{"hidden_size": 896, "head_dim": 64, "hidden_act": "gelu", "norm_eps": 1e-05, "positions": "alibi", "init_std_down": 0.0, "lr_head": 0.00443, "warmup_steps": 249, "decay_fraction": 0.788, "final_lr_fraction": 0.0, "max_seq_len": 1024, "train_tokens": 761900000, "dataset": "wikipedia_en"}
MLP neurons of a small language model. Each row is named by its layer, matrix (up: input weights) and neuron, and shows model dimensions 400-495. Each number is 128 + 24 x the weight over its row's rms, rounded and kept within 0 to 255. Numbers have three digits each.
Before each neuron's rows, "fires on" lists the tokens most often at its 100 highest values on Wikipedia text that the model never trained on. A number after a token or word is its count.

fires on: "-" 26, " including" 15, "," 10, " as" 8, " the" 7, ":" 5
L7.up3209:094119165113097144153132166116160115089163076098152139111114167195156123100111139095123187126122117085089115157125127110165115131130146133173145156113135131126125104097107148087121143132116140135110118146109124104101162080142111085130166171138123146139123154127125135110134116120110131138

fires on: " of" 33, " a" 19, " or" 9, " an" 7, " the" 5, " |" 4
L7.up1679:114139116121109099143136169167173116129100123125116119192129126117152117111183166148109144118123112141122130134127134127146129093169102170119129141149123086120121126137141147126123111135088115122176147121140121122113111109082122048125133120160125159100115135106158123097170147103155168144

fires on: " the" 29, " they" 11, " it" 8, " that" 6, ")" 5
L7.up3341:139085118176147102160140154155126128143134181106165125132159157093110112134148097100120099113154129150126146163119121140117124144128101080132110129156131166152134136136150114121123113109101138111108127171107126116110141121153150140142151163134154138113140173126134148130165128149121114142

fires on: " |" 43, ";" 22, " " 15, "–" 10
L7.up4878:117128150137092134117128153138128126118162126082130122172135149140117141107130139117138085128115114160113155125167104107122105103171141107172118136135117153147148165119143136133103151113144123137117132112126121070095122100114111096136090109109085140146163130135111154126094189140154123102

fires on: " |" 27, " J" 14, " :" 11, " L" 10, " By" 8, "-" 7
L7.up1617:126123112112093128149072094160145082068106135141126132167114143160151165106169177137085146109145141128099122145102071090103101145155124100126085100150074090100136108111121165081128129170157116129136128163128065137132164128093106132141149112147131162081122138101123154087123144088116143142

fires on: " to" 35, ";" 19, " |" 18, " with" 6, " on" 6
L7.up1357:120125159117154119133113154167110084080148131136185124119087117146105134146107120136134179107149132114127130122126113114122131137122119159152118194114092142094148176105117123117102131205102131142120099121090114138099118082111087099167115120173142202132129158100133150105116105118160095139

fires on: " |" 27, " of" 17, " " 15, " total" 6, " the" 6
L7.up3464:133118124123164134129141172131156135116131094109101117139097105136164126094113138134134134100144157161143180158121128114124139113148085116120147161140100120142103097134104128118114104117117128105150100086200133080101135181129101105168123139149133126104125132131139125104123133122162142129

fires on: ":" 48, " |" 22, "," 6, "-" 5, " (" 4
L7.up1703:128136095161106116113115158122150120149137087110150105082126118135133136138134115130104102146096120132126137119167116098117132147144131152131168132100114071103130130107171095118134115167128205068096122109161123124145158113115141127104134110138158139107134149110149142147165157161130118094

fires on: " (" 23, "-" 15, " and" 9, "\n\n" 7, "." 6, " this" 6
L7.up4170:166148124103154147152100172127108136088124126105124122125157099125131122109132056147189108155125142174101111106132150105166143103132079102184109120120129181115142167135138108155098126131118120113144114142149123131164112115122123141160141130110088150145140122125097126099150104139134137111

fires on: " and" 38, "," 29, " " 5, "–" 4
L7.up4016:098123131116138086133126168137133139128078130139093149152115090103150106101173104164109115113118102124090162123122103091112135144154086146125175095163127108122105131113134149141100109127090153137156122159106131108129136113089138102144143169140178164126108110117127101136186141131139130141

fires on: " |" 37, "," 20, " was" 7, " is" 7, ":" 4, " as" 4
L7.up4309:092141154149078135156078152120150114074128088126158112142162089149166132157085136130115127080098109143077138132144137121123088133185135117095141088103139135161199108112152163105159127129134125163099120130183150142142165145156143102052136156145085113110120161144137137161143149130127154093

fires on: " to" 25, " in" 24, " by" 10, "in" 4, " officially" 4
L7.up2004:055126165131115112127106136125118156079097136113148115152087106130136120098160096169136129109084099116141150150075116134142105129103107185230131125097080122110116136111170151115119160159161140147168083149144112081123108102124106106138128147109093138126155116105118161131148121110095139132

fires on: " the" 60, " as" 4, " is" 4
L7.up4507:123134148144150109149109152128116131073113132133140141136155106144175126066127118125129142137119118139136162180105131128132104104134138115102161165149091113099124152113137144112154115121109131131129160116119098121125146144104122105135140113140144128123114122130147122079121162107139123076

fires on: " in" 18, " on" 10, " of" 9, " as" 7, " with" 7, " for" 7
L7.up2739:150086149122104120101134116106141133114127140126157146154131135154131118118130129135115103124134117139156156136146110126128132151181166143118116167099127091124138157095164103100160121154086132137072115162110132108123131132099076110121133100137154116140153142161133154163155125130159119091

fires on: " |" 27, " " 20, "b" 9, ";" 8, " to" 8, "." 5
L7.up4192:111137157117134103142133164176108090114144119119148135137137117116129072137137140112114150122123132133114145113142081100116127094098140180135135112137087156138117159109115081075103103172127169152168100106085150092146137086119114126152086131116100177106154128127144140156162132130123098128

fires on: " |" 24, " to" 12, " for" 9, "ing" 5, " of" 5
L7.up3395:115127118148138101102143104130147121096138116132114109141076105153152098126132132122138169080121119116111118150120107102116128126125138099095151113164124080128127159125173151133120123141115150145109138126149121095119160101110127137115140136125120162115141149122146158144137116117117107121

fires on: " also" 23, " (" 14, " |" 12, ":" 11, " –" 9, " both" 6
L7.up503:115099164138096150132126119119163110122161110103149115091099140140132155126077121150143131091129117125124148153140113133151131140146124105124193158137095135143139149117143132089161096083116137099092138137186140152128126133133144087143135119165096096149074149103115122108139125143111113133

fires on: " " 30, "-" 26, "h" 10, " the" 6
L7.up4426:132116142164098136171127112135138106127107141138128143113139109113154106101114157127146184133141098198128175080158111131090152101143105133132152124138097095108134116127162129141161141100173170123119148127099137135145185125156130138078080108129155140104117132121152120146126145122102126096

fires on: "," 55, " " 21, " (" 17, " and" 4
L7.up3756:097144125160138114152113150132113116099157160125149128125113100135156115132098125170130103110125090125155139104128129143137111168127110201135154112101105113109153152098142154111161147163093182127149117133126166138132122081156112120139086113080085075124165137132116130149100116165148116113

fires on: " " 17, " among" 15, "." 13, " Los" 10, " of" 9, " to" 9
L7.up3690:153117107121122114112170108140136108113120102147124111142106115155097119136132158156158141127122135131132125134105109104177092150115104136098149145129140173121160126093135123098180084082075138133131152116165119110133136110148119126103129154106114112164173131160120136099134142140106135126

fires on: " |" 32, " of" 13, ":" 7, " jump" 4
L7.up2950:129073145130124139168148126123138121110193104119151126159131131147114122148105083126119112135102111204129141135143087109108155090156144128140130176109130113105141120160134139112131119106124133132137147136131127116137139133127136121073068144127140134131134117116124114100126129150145163091

fires on: " " 52, " on" 6, " |" 6
L7.up1385:139077093129140139113164102147138129083134082115133136151088133117154073122135158141130160100124115105145085153110112110133110150107150134119157149123115111119152171128174148084128126133078095130122131138167146115168088103100103096115161116149158130139116124121144111117168153128120107144

fires on: "," 34, " (" 24, " \"" 5, " record" 5
L7.up5277:132115069119097137132094118127147155142172082110160118144122095102121159132108106141141108112092134116113162192175134151108156130135135091135144089106101110121123130150061137093139124146126142115148119136133123139135142108133161130099099121136152125094123157114166117143092131134138123099

fires on: " " 40, " the" 33, " on" 11, " |\n" 4
L7.up5276:119144139147165126127118117111120114127082119127178110099066145105111098143136136115143119076113136099129141114134111111167104126173136117123141132120142141132156129102124137145109124135139164133130133127145101113134093111145112140127161095113141129108134162152134129145098116148154100125

fires on: "," 23, " |" 21, " in" 13, " before" 9, " from" 6, " (" 5
L7.up2544:109077157129114136112147107155161119096137097136119134110188144135161114138154128149108147089142107123092125149179111130157131131119133105163119126124113142119155138118140111117143122097088126140139109147135129148129129127115138105093163108133068144142118141131122113131155116160130112134

fires on: " " 22, " and" 17, " of" 14, " on" 13, " or" 7
L7.up3318:094108131140160093164090174099117119097102113156124120170108132101142138159116154174113126158123077122115133104153137132141103100127128127132152155091132113115168120112156121119122125113150156128164142157113109144137160165131138069166110121140123173115110132071102148119096169112108162124

fires on: " and" 30, "t" 8, "arm" 8, "s" 6, "-" 5, " or" 4
L7.up4551:102067110145119107133137138126124094109072128129133145130123159122128101113143128151133139149165111149124139135149150092151103126126116155165161129125106145131130146161156149126132146132135172118150165149174085117131123158111117101100104136093122161107128121096129166113133149140138158124

fires on: "–" 16, ":" 14, " and" 11, " of" 11, " in" 10, " to" 9
L7.up3382:117117129138132121103132115115124124126099098108180142102118120148099118125133079134121134120068129122116150150123099132149134160128127169124116191130106175170167129120155159100135138116121161120175073149132140108072127145117125082164134146097124157144186153128167160149132101123107136176

fires on: " and" 59, "," 13, " " 9
L7.up2170:174089157159149098161127126159148122128122108122111159132135141157167161110129158121128102122120129100114126175124139147076178139138143179135108104134130100113148113122157173131153104141129156079109081093116144126115180193128131109145117144157085117135170091139167107148215126137116130121

fires on: ":" 41, "th" 16, "–" 11, "-" 5, " " 4
L7.up717:168150111141130143146098137155118100117107154131165137128110134166133128120107135100087116118108112117098135131087105126149129132175112162163110146101138158132117163110140124090127095128135133110102116139116165129124159193123116126097128123172112137117157174131149152138173110149076120142

fires on: "–" 23, "201" 14, " by" 9, "202" 9, "200" 7
L7.up1512:125119145097106127162087148112105107083102132115116161096117103139095155143139132141151125123082149164142124152114123090151143129105073137156143084112128159110088158153111113081152099172122108142141106148156157132105131111096123150094155122098126098122145121156143137092149150111128128153

fires on: "0" 36, "th" 12, "197" 5, " the" 4
L7.up4594:096150136099104127146129118115147111121140107148192118107149113141113096116157122096116117088164133126086125143141129118142145153162135153157127192147155149116113120131141120178076142186156110171111111129139141133164132135175159104111086148125117147109120138103205157124119116141161126130

fires on: " in" 43, " is" 15, ".," 6, " " 6, ")" 5, " Rating" 4
L7.up4411:086122176140099150154116107158182107134126079145149089133121159138161108137156140128078165109124130114148142153075094109154140177117153133145122108127106105147150127086133115118138122176110151152114097164117144122143138112108144105104135131172106157139157110139177151144142116157085098158

fires on: " |" 35, " " 32, " at" 10, ";" 7, " |\n" 6, " No" 4
L7.up3946:135133186156115154140078163137165104088163141103120114136098160134135126117148141123126155124119089162157140124101091118138125106145110076091140149095095097116119123097201157148139119160156118113125075194144098112138157152113154124120147137105127135120099173112168111122136180124084110096

fires on: " |" 73, " Hill" 4, " Edwards" 4
L7.up5019:076126134119092154123140125105111111108130154144145121113133117129126101111085121157105121126145135144074138144114106111111150119131111127140133139156120083122172162130149090096116140058143133119117112134118112118092119136155153108134141169142094147145152121080132112131165129153068183098

fires on: "." 28, " and" 10, " of" 10, "|" 5, " " 5
L7.up3028:136142110101126111133162136146105096140117125126105129126148079150096141120155137151127183162136113157123135152125099119137172108163133113151115154146104155111124112129134151092142116135111094099097092165168054119140142148088054099154109180156143117084107104119124107154090126140137173085

fires on: " |" 34, " and" 15, "," 11, " an" 6, ";" 5, " ch" 5
L7.up1368:111080142084097136191084116110147073146158117127175120126141142106093146123164139165123140123119100153111085109143115092132140118099123160130126127146126108118125111094171119129141155152123135101085150149103096106125130137058160114142118126130131130088114137132165208107123128150124132149

fires on: " of" 30, " (" 15, " in" 8
L7.up598:104142138162113113141088114138145142135135062149123140144113132106114108134120105147131096132114129144116109123146101112120121110157151141157104113113141108135138111126133115067177129134131110099116086148138128113085208083102119077136132094108088141134148117112166132139120087138114097081

fires on: " and" 28, " |" 26, "," 7, "/" 4
L7.up3021:096121176165124077114112168157114127086117093122145082146112104136205159103123074149074134105139115170125114130117129145099140089109111106093124144140102125115131122145139111121166136142122125152151097147151121122121146123119129125090141173090085148131114134121128140138102146122147125126

fires on: "0" 25, "th" 20, "20" 5, "18" 4, "1" 4
L7.up2634:135153118122131148144108145113141116119123068125180108143123122139132140127171155106116117095130136132140098094117110079176123180156129149107117160126129145117174114097147119139139143156148143142135148093152163138131126127123141121123158174120110118125185136127133180178114150156127155102

fires on: ")" 38, " who" 12, " to" 9, ")," 6, " player" 6, " that" 5
L7.up4297:137131105130121111130154144142144135095129161118171136110130153142121122094169100166110085122123124106108122108095114139171118191154090126144136101162113173120114124128167116142137128104159151155118103109153136174130102076108135153114119135184138157113138147106116157104148101130123098115

fires on: "." 37, " and" 11, "\"" 7, " year" 6, ".\"" 5
L7.up2613:120168120121120120147099162137139128137097109126153122135132162055144054097136089138179097129179125134113122099092128112147156079145102112137110116142136114119138124095139148116089118173181149106148102168123182137122135102095164131139141132106118166149146153127133104112116119156094152148

fires on: ".\n\n" 35, "," 23, " " 15, "\n\n" 13, " of" 5
L7.up2877:132143120112148097146145143135115110097150096137111102084147101131194101122141165134124168134119130151160146130077125126153142150128128133125129115142110123155134117082106138126145142126138149122109102149146116104135117089128159132098132160085068124141192167147105141138121142158137109128

fires on: " and" 47, "," 34
L7.up1995:112172135107142106118098136131142135116111092097128138129140081157143112078142088183124107149138113123089128171103116123127120077136080161131152153128094152148094172120152128136140090123092144140154136170159141113121125111114114112124146175113135150114147154155146133125102143103105103096

fires on: " and" 30, " " 30, " from" 12, " to" 7, " or" 6
L7.up2742:138098117109083156093128094163115106102106106111118124132115134162115131127143145174121156090092088140094109149101124105108119110107149146105167158104114116144144139129191117135106096160146148114135135178114098096154094145120085071139111120138121161139119141099090131122142117118090158105

fires on: " |" 46, "|" 10, "l" 7, ";" 6, "m" 5
L7.up2589:112116148125110148102069132117092072109133097102156144168150124132140138115131072139135166131119119161126114141153112122077144148107114133135122148080106120088140175123143135119120074192166149111136145157124147127122129121074102112178114111125156148084076161142126131181115140139145110119

fires on: "." 34, " |" 32, " the" 14
L7.up3730:135096103187146128122142140090107132142106130133132125105120130153142136149151065147076111159048134163137126091107118110113154085113118139150105151148108131102120114142130127129114112168164131114098129098139125120137130146120142114137092084086166142107161103143142124106121153119134161102

fires on: " |" 26, ";" 14, " include" 9, " their" 7, " included" 6, ":" 6
L7.up1588:156151135152128125122121138121140105106113100127126107129112142131154094132130075140146116142134100169087111069138113129111142128159125091119131145079138091092144155146150124127102122120136128153115120138116090136120175085159145136114116143123127131153112140111115108139160123118105129100

fires on: " and" 18, "|" 17, " in" 13, " for" 10, " to" 7
L7.up1496:104154096079143118111116166106164115102090151091127119141081162109113086123140103120124114104085110132145189111090114130156108133162129130126127102102131123148131195103119106129142119147150140142111125149122101094141100100141070121150121130110133136120108190149118132164091111099145132106

fires on: "201" 22, "202" 18, "200" 9, " streaming" 6, " of" 5
L7.up300:131148103122051126161115162104121132099136104140171109157126134124108128113135118159111136131109184159087164097137133121138104140145104114105112128108109106116111154134129123105160170160102121095102096151141166099115135100107094132151139114114129104105110165164102098092111139159154115151

fires on: " " 40, " and" 5, " |" 5, " &" 5, "2" 5, "s" 4
L7.up3877:128108122084135118123108128120147139115131102089167128147110138102121090139161142183116165117114135104127099133135103073146129133101096155137136148162110101118110140146141114119133120129121119100105130120172148131125093120133115123102067144191128125116126148083133142132110169150142171131

fires on: " from" 13, " were" 13, " for" 13, " are" 12, "," 10, " of" 5
L7.up4730:075147122166112135139111094106122115107102117106119126104106127152147160113134128153109136108140099114130144101156122136165119175152123130162142080051151177156128114122110122137157133109122146122092115151128107139089177089120087143089122149151129092111140137167096149141095125126141124100

fires on: " and" 48, " then" 10, " where" 8, "," 8, ";" 4
L7.up827:091124083102138102118094161137134129078117094118133096165131105162171134114143168120135088151115120125112135151073125105157110119142110146141106134095159098163191133109080135163149129125101132160108133155163066153091126111144140150124179107110130119112145116127132173120123141148124131102

fires on: " " 41, " |" 10, " to" 9, " /" 9, " s" 4, " v" 4
L7.up2149:082101179115095151135122097186130125129121095149111136110138132110130133132121169174103106142146114118114150128141094121128125120161131110138152137117151090137129116122099135101106146125132145129125107152130117095150162095104141100115119105161135150122125141106143166090143136156103146107

fires on: "," 30, "–" 18, " of" 11, " order" 4
L7.up4244:108118136142109152141110073124176121105123123127149126115104108158130143151117148157106094120129111070150146148114098117136149170135152155120135146106137132133143130130106137132150128156113129140107099155109154145175106126116104095131113089137102120108140144126106140131145113151158137169

fires on: " " 35, "ad" 11, " and" 6, "'s" 4, " the" 4
L7.up5099:113100128148142106137128119079129126141089110140111144131144118129112146093113173151124124129093125151134152117126099117112148099123152167113154142141108081135118186119149102148104149143150140131156109107091151129131145136079115138086132163109168133122166169081147128153141142160136157127

fires on: " of" 25, ";" 22, " and" 11, " y" 6, " to" 4, " from" 4
L7.up5090:132100148141110141182087118146114130138105145136121134147103148086127109154169128160102102116141088121118135106148138118162165113170118130140188125098127161126136155060165111133156105139157140117152151132089063129155138138135115127175094143130110164084086145115136181112123116128119140134

fires on: " " 29, " and" 18, " the" 17, "\n\n" 6, " a" 4, " them" 4
L7.up79:094158155115140084152119159100134110153091178100099125114166117157151157137084121147137173117119076148120117148130122132125106112106152120151167114105110095093105164114184143152110118117149117096142120118102120088130075143125111125128189090139149124087114128110149078107136149103131126133

fires on: "." 51, " to" 12, "200" 5, " War" 4
L7.up5312:153116133121118114134113121083141156139116133148182148139094145143089131136154085133092086139093115139155109087116097146154138110136131144091129144174125184115156161142145098123149103131133158131128117154142146131113080087167094101111112112093154122109188148136089127115102100134128129147

fires on: " and" 40, " in" 20, " &" 6, "," 5, " for" 5, " International" 4
L7.up431:085127122184149068113106150110105123168163102153122115171112119174128157131111115136133145134089142139098137147153141134119161137134144151140122120140080145101142146161138132138118130154146125098128094144167103118132118140150132100122095114134142106113174106110139118111101115155120148129

fires on: " and" 25, " of" 10, " (" 9, " |" 7, "/" 6
L7.up3532:128150145126127078106107153110169123120140102094147119157097170109142119127167133149114128128115085163145111111126136138153162101121126152143135126148124098082132143114142140130108132149133138114171149132149157089131093138120074112157170135119156163164130103123122142153155146132134141075

fires on: " the" 46, "," 20, " |" 12, " " 8
L7.up475:120077096107112106150129106146133132103109126085159121113113179141131099112127132160123162131154115107136114132101095073094120117103138077142188108136107142168109110120153123106173089133117134139109126120107128142121122146104163120119146106135162181115085138127126110100144156153114163120

fires on: " of" 42, " " 20, " and" 13, " that" 10, " (" 4
L7.up4368:102135157146073134146103174118099080119115112114144104177150119167147087142147138156116162103128078148107140095143103089086119134116076139138109135133137118154126125126116097122155138111114104145143099138121157121102129134114137040167177170155126100136118091072137127120128165147169172118

fires on: " L" 18, " Ch" 14, " San" 12, " |" 10, " to" 7, " El" 7
L7.up494:123109123110110110120095125155135113039125144105111156114136097150115137114134181149144147110151086154133156104101118118150102103101160116131120150120059115119157141109136127113104116165154155100149124126107071144160187156106138122081129108115069114069165196096119178082121127114152133132

fires on: " in" 40, " a" 13, " " 10, " be" 4
L7.up1916:143158169151092171164101091118165140140098084144127109157125109118173164121148128121104116086109114141112126151130155157145086097118163133113128127110172116132148122122124122100103150109127142139091103192133112154125162159083085105122146105146137173106138131124109126132128101094118075173

fires on: " to" 29, " of" 20, " and" 14, " " 8
L7.up4090:125117139156125079131095151087117128101110151106105143169150130136132155118101170143153172129105124140107145101117135132131132110162127139107126123100128132085150108109152133135091138120120164122181148139153094161151146135131118113129115113130137126104112103128149145130071134099107158091

fires on: "–" 34, "-" 6, " as" 6, " had" 6
L7.up3579:136126149138160142112116150103166139070113122142167115116095096139159094101113134121144129120104172097131170147131122141126108127164149146202163189141141178134112165140121090118121127090123116150097105143130132132126121117112109118112169194167134117142138126152136130120148075123102105150

fires on: " to" 38, " for" 8, " of" 8, " (" 8, ":" 6, " through" 5
L7.up2027:100144137177116160127098117127138103122138118140124124172124117117161123164113137133044136111094105128110134129159138095117124122144142099104089167117154105105143096150154092139126130139125171093145106130142125117105186091137137102107143107153127163144166122105107180153114111107110117125

fires on: ":" 42, "=" 20, " |" 9, " the" 9, "-" 6, " his" 6
L7.up2736:105135105140152122104152117140099115112112117112162109109099136136172122129129126123146122137098158158114157151134116129118119065153089118159132143129130130077134169112112068110128144117168147105142131141131120104139092126151105073101158127148130173140181151110128120094091108138097145137

fires on: "," 63, " and" 13, " |" 5, " then" 4
L7.up424:080123109109164100143114169098162113114117115127128128089131068148152128133117103125099153150099127149110142167091115079165134119142079110113101135107119128154134143116125136166148148122073124154123131139133093136115096175120139109129156150096122107127197133114151147135156131179113146106

fires on: " and" 21, " the" 15, "is" 7, " or" 6, " " 6, "t" 5
L7.up2520:128100127157080100147125145154104140133144135128135143115190150150147162123111151125064137114146154153068139172149122118116121159120140137131182127147096126103122125126084076136073130109113151110157136131127147111119126118142150115090159126137142125123124132159106099112101150130105134149

fires on: "," 30, "." 13, " if" 10, " is" 7, " for" 7, " of" 5
L7.up5115:108125125131086148113125088106155117139126115126135117121116142164118105155130116137108127125138089148139172094150143131147092169145133151160141115113168154114163148098153127165157080137074139154104116184134114113142152098100091107106134122125119083131126157130100143133121125138122145120

fires on: "B" 27, "P" 19, ")" 11, "'s" 10, "K" 7
L7.up620:084138131152127088144128109183156089135146123124137125105160114137113129126134082113112123129129146075111166103147128040120161093106131182151186121170129164143147196137101071096148148110131129126144105157087120146100136122102156162126169165116074174081117125128144134141133095107117099104

fires on: " and" 16, "–" 10, " –" 7, "|" 7, " in" 6, " (" 6
L7.up2978:165152122118077118125113167127186113140109109089104121114152140171139106115153122120164157149103110101094168179107102111148159120170138119089094116133130155151159160148135071125130139146163131128105127139117096114145118154113110114131140127128089096139117143174123211129096138156150119128

fires on: "." 53, ".\n\n" 32
L7.up4067:052122121145123108124146167115133139122127088101172132149129164091148129139130137124097155135143144178133104123119106120168119131109156116169152130147139137152182117102096072117171129100104123131117126120109114126119115118151136107147155173136133105144201107138129151088161122158103140076

fires on: "9" 39, "10" 10, " and" 6, "0" 4, "/" 4
L7.up4893:092138157138139135138076192130147120109087159141114100143098097123154143131138085087131153132140089126137121099151132126136134074143155144180132140103120160108167128107182118144137126146147118121193135099127126117134102127124147099132126124066103130168132158070155157186123167132136131138

fires on: " part" 16, " a" 15, " an" 10, " \"" 10, " only" 8
L7.up642:088161101122103148103113133123170105145172158082139175159096145098121127153137143136103110108106157144154131148103128121115125144112134096133080091115136102089140171111126100113140129134122114150140127175137112166137100125160125138088162113183118132100116138099145140056104159186104098100

fires on: " on" 27, " about" 14, " both" 11, ":" 6, " only" 4, " to" 4
L7.up5279:079106171125126112169107129128125130133110116068128101131106089089143108145136112122126163128137165134124116111152133124149097145142119085141159163123098108116120112125122101063162125136151125088100104167159160169110155130115091089127164153145130107091101153101094100108101142108129135130

fires on: " " 28, " (" 18, " of" 11, " in" 9, " the" 7
L7.up1420:091132081120143114119112158130166132140120110119140104152116137179149127117161104130111146126143124141152145096114114073154121107137117147107147206126145113193178130129147159100112100117114146122142149145112107097110154127117112129143123161150095117134194134116114173163154077113133143151

fires on: " |" 26, "." 18, ";" 4, "ul" 4, "2" 4
L7.up2426:072103110126142131109118140112179130137139125149160150171119178091134153119165099126140108138108128158131130107151124088093141093066110132145144135163156121131080096099164126159169119122175133120136149133101118130116140125143136116104089083145127086122140120065156143126117148109153132087

fires on: "." 69, "|" 11
L7.up212:130134138122160100134096162101117122101136104109153150149166140173116175114138115128138139157049124094134148107114127122169129148109123154120127130135124171147086133139121119147147099147124117124115136126159174115119111126130108122123137125110141115119149130136158151159129088127101091134

fires on: " as" 25, " a" 18, " of" 10, "190" 4, " an" 4, "." 4
L7.up2302:115119129116076149129096130081150088132151122093111142117102169110087146156121134142122122076116139134141129152154091099068202160132157131160124138158142101097116159152108111111148134132099110080143119117122088103128103128133111097127115078110136114128116129153165159066145108153140133137

fires on: "–" 28, " and" 26, " &" 8, "'s" 4
L7.up3603:152079165176125093149115115118106130125147140097122146105175093109150120092106117163095087104088072126072124157123136134112147148179132179126112123106108133121126121114143125114117102109134137141118131129107120125126123167137143107142149160112108122115190117116140174125145134144118116112

fires on: "," 26, "-W" 11, " and" 11, " |" 9, " over" 7, " from" 5
L7.up4143:101111141130127132099111164131119124104100135095101130117116133132159152126101155153105131134092068109070142154115101112150142154137125171124116128112109122085120138094169136151062132121159142098168073139108111151117106115117143089157160094122146113136159148073158099124141132129117130084

fires on: "." 53, ".\n\n" 31, ")." 4
L7.up4124:060121113146130122114147142111154111122135085100145120160122163090137131144121136116091146132137148167130108125119092112165127126098164118168157137154145123155183112090101080105159124108110128118121120126092107135117109124141137114161154180134142102151190120117139151094143125142117145074

fires on: ":" 41, " |" 13, "," 11, " and" 9, "-" 8, "." 7
L7.up791:135121157153065102169097100122152097130117152076129087136164109140168140111101133121131131130093088082066150150114133113129089174184099078109104127111161121104166121121120162156118121154142174136125088129150177082103149137136134118107132178137110114107124162130078106146134140132122147133

fires on: " |" 28, " the" 20, " " 8, " a" 7
L7.up1862:130101114144159063158142166111127138160156141150080158122157095131155111113159130101151154137148157164102176154113144131091158139172112146134147128133105123124117118132109129089106126113129110091133169116111115098076134178141090128121141176125149120085135147130133101097107151101106132111

fires on: "==\n\n" 19, " by" 13, "===\n\n" 8, " ===\n\n" 5, ":" 5
L7.up2745:124133124155148161137149128133142132110118126176121144138082175124104122111140085150120128079091112143116115155078097102110147099131138145124112150144147135141125128086135160131090111115135146127143100123126108138175095118128133139111120122127127097148140117123176121070128135126154148129

fires on: " of" 13, " for" 10, " from" 10, " than" 8, " or" 7, "|" 6
L7.up1530:080126149143142125130113144082164149147084143108136115112111151094164098123141131145108099106134109142114157169147126136130110113172113136158190191085119103136129144102156146167140151135141163125165096156129092104140152150110064120153122117124157152117151122101119105140120129132145164133

fires on: " and" 24, "," 16, " in" 14, " or" 8, " that" 7, " who" 5
L7.up4328:095073120144131133110127169148184162110097120155114130127122192150152116119141108132083088102137106128095145132127124125142118123145134147128139108092142129112070173111153142117128105132165121145147101165090104137141111128121149105135142144113171164093116150091125142161152122154157145153

fires on: "," 40, " and" 29, " to" 8, " into" 6, "==\n\n" 6, " by" 4
L7.up4035:095130158157129162134095143155148129143122143160129146172134118127153140112150092171113105091109095105066165165134133131114137135119137200161134114097122110148121162108129129132107093136140170134151069163115149145117138094120138107094120119091092137104090146123107128094173120136084153127

fires on: " in" 23, "==\n" 12, " who" 9, " that" 9, "," 5
L7.up3333:113135106145145158110156143146115140130096102182118107117102158147187101096148067122110152118115077096145156127159116130108132157142129161168173131094124103113082153101153174153104138130144118148130096145109160179129095141139126103112101093122158110144203203110151131164147146116119099148

fires on: " " 57, " own" 11
L7.up2573:099125103139087126124134146140114109119183128116143107129182128135158133150109144141102118085154144133112122104165110125136107137144089087123163124163106087134139124157111136119092147130135144115138094110116154110126144127126108075115119146165092135139150130124103125141144112154141129095

fires on: "in" 33, " in" 15, " In" 10
L7.up2023:145114100131123127140093131106133106129131101118164144182071092138102129119164078124139176126075129115114153112108099116141136160138084150137122118154099117109157130162110117096187146137109104129117136105127116061128124087135123134128095116121085088129163086082146119140154104168096144135

fires on: " " 41, " in" 21, " a" 13, "," 5
L7.up3994:135146184129125120111114130112152107159092090159159135176110162124146081097164139134113152093124113116152164158104124106205097150124173170114102165134115132158127165127137106118095139132125154112166078134125086139121125107149112122112147139130158136119187137111122129094160116143085134154

fires on: " of" 42, " the" 17, " |" 7, " or" 5, " for" 5, " and" 4
L7.up2871:154156121166135111149144181158099150126120098130132134183086107129152136162157130144111166120140129189153109166158136142117160048168165147115163121112135156051163129143135119138125140114071118158114133092187135094118088122139079117153144116142169118106146161112148120146098152128106149119

fires on: ")" 30, "P" 12, " they" 6, ".)" 5, " H" 4, "H" 4
L7.up3417:121141143127111088146119124150139117106127152124214136140171129145190134091160089150145164122128135132124166100106143118110141127115109136145133127145074153134150131163150107082092106136142117141123099099140125125133130147128152135085130168092093161146145142138165146158124133116133085092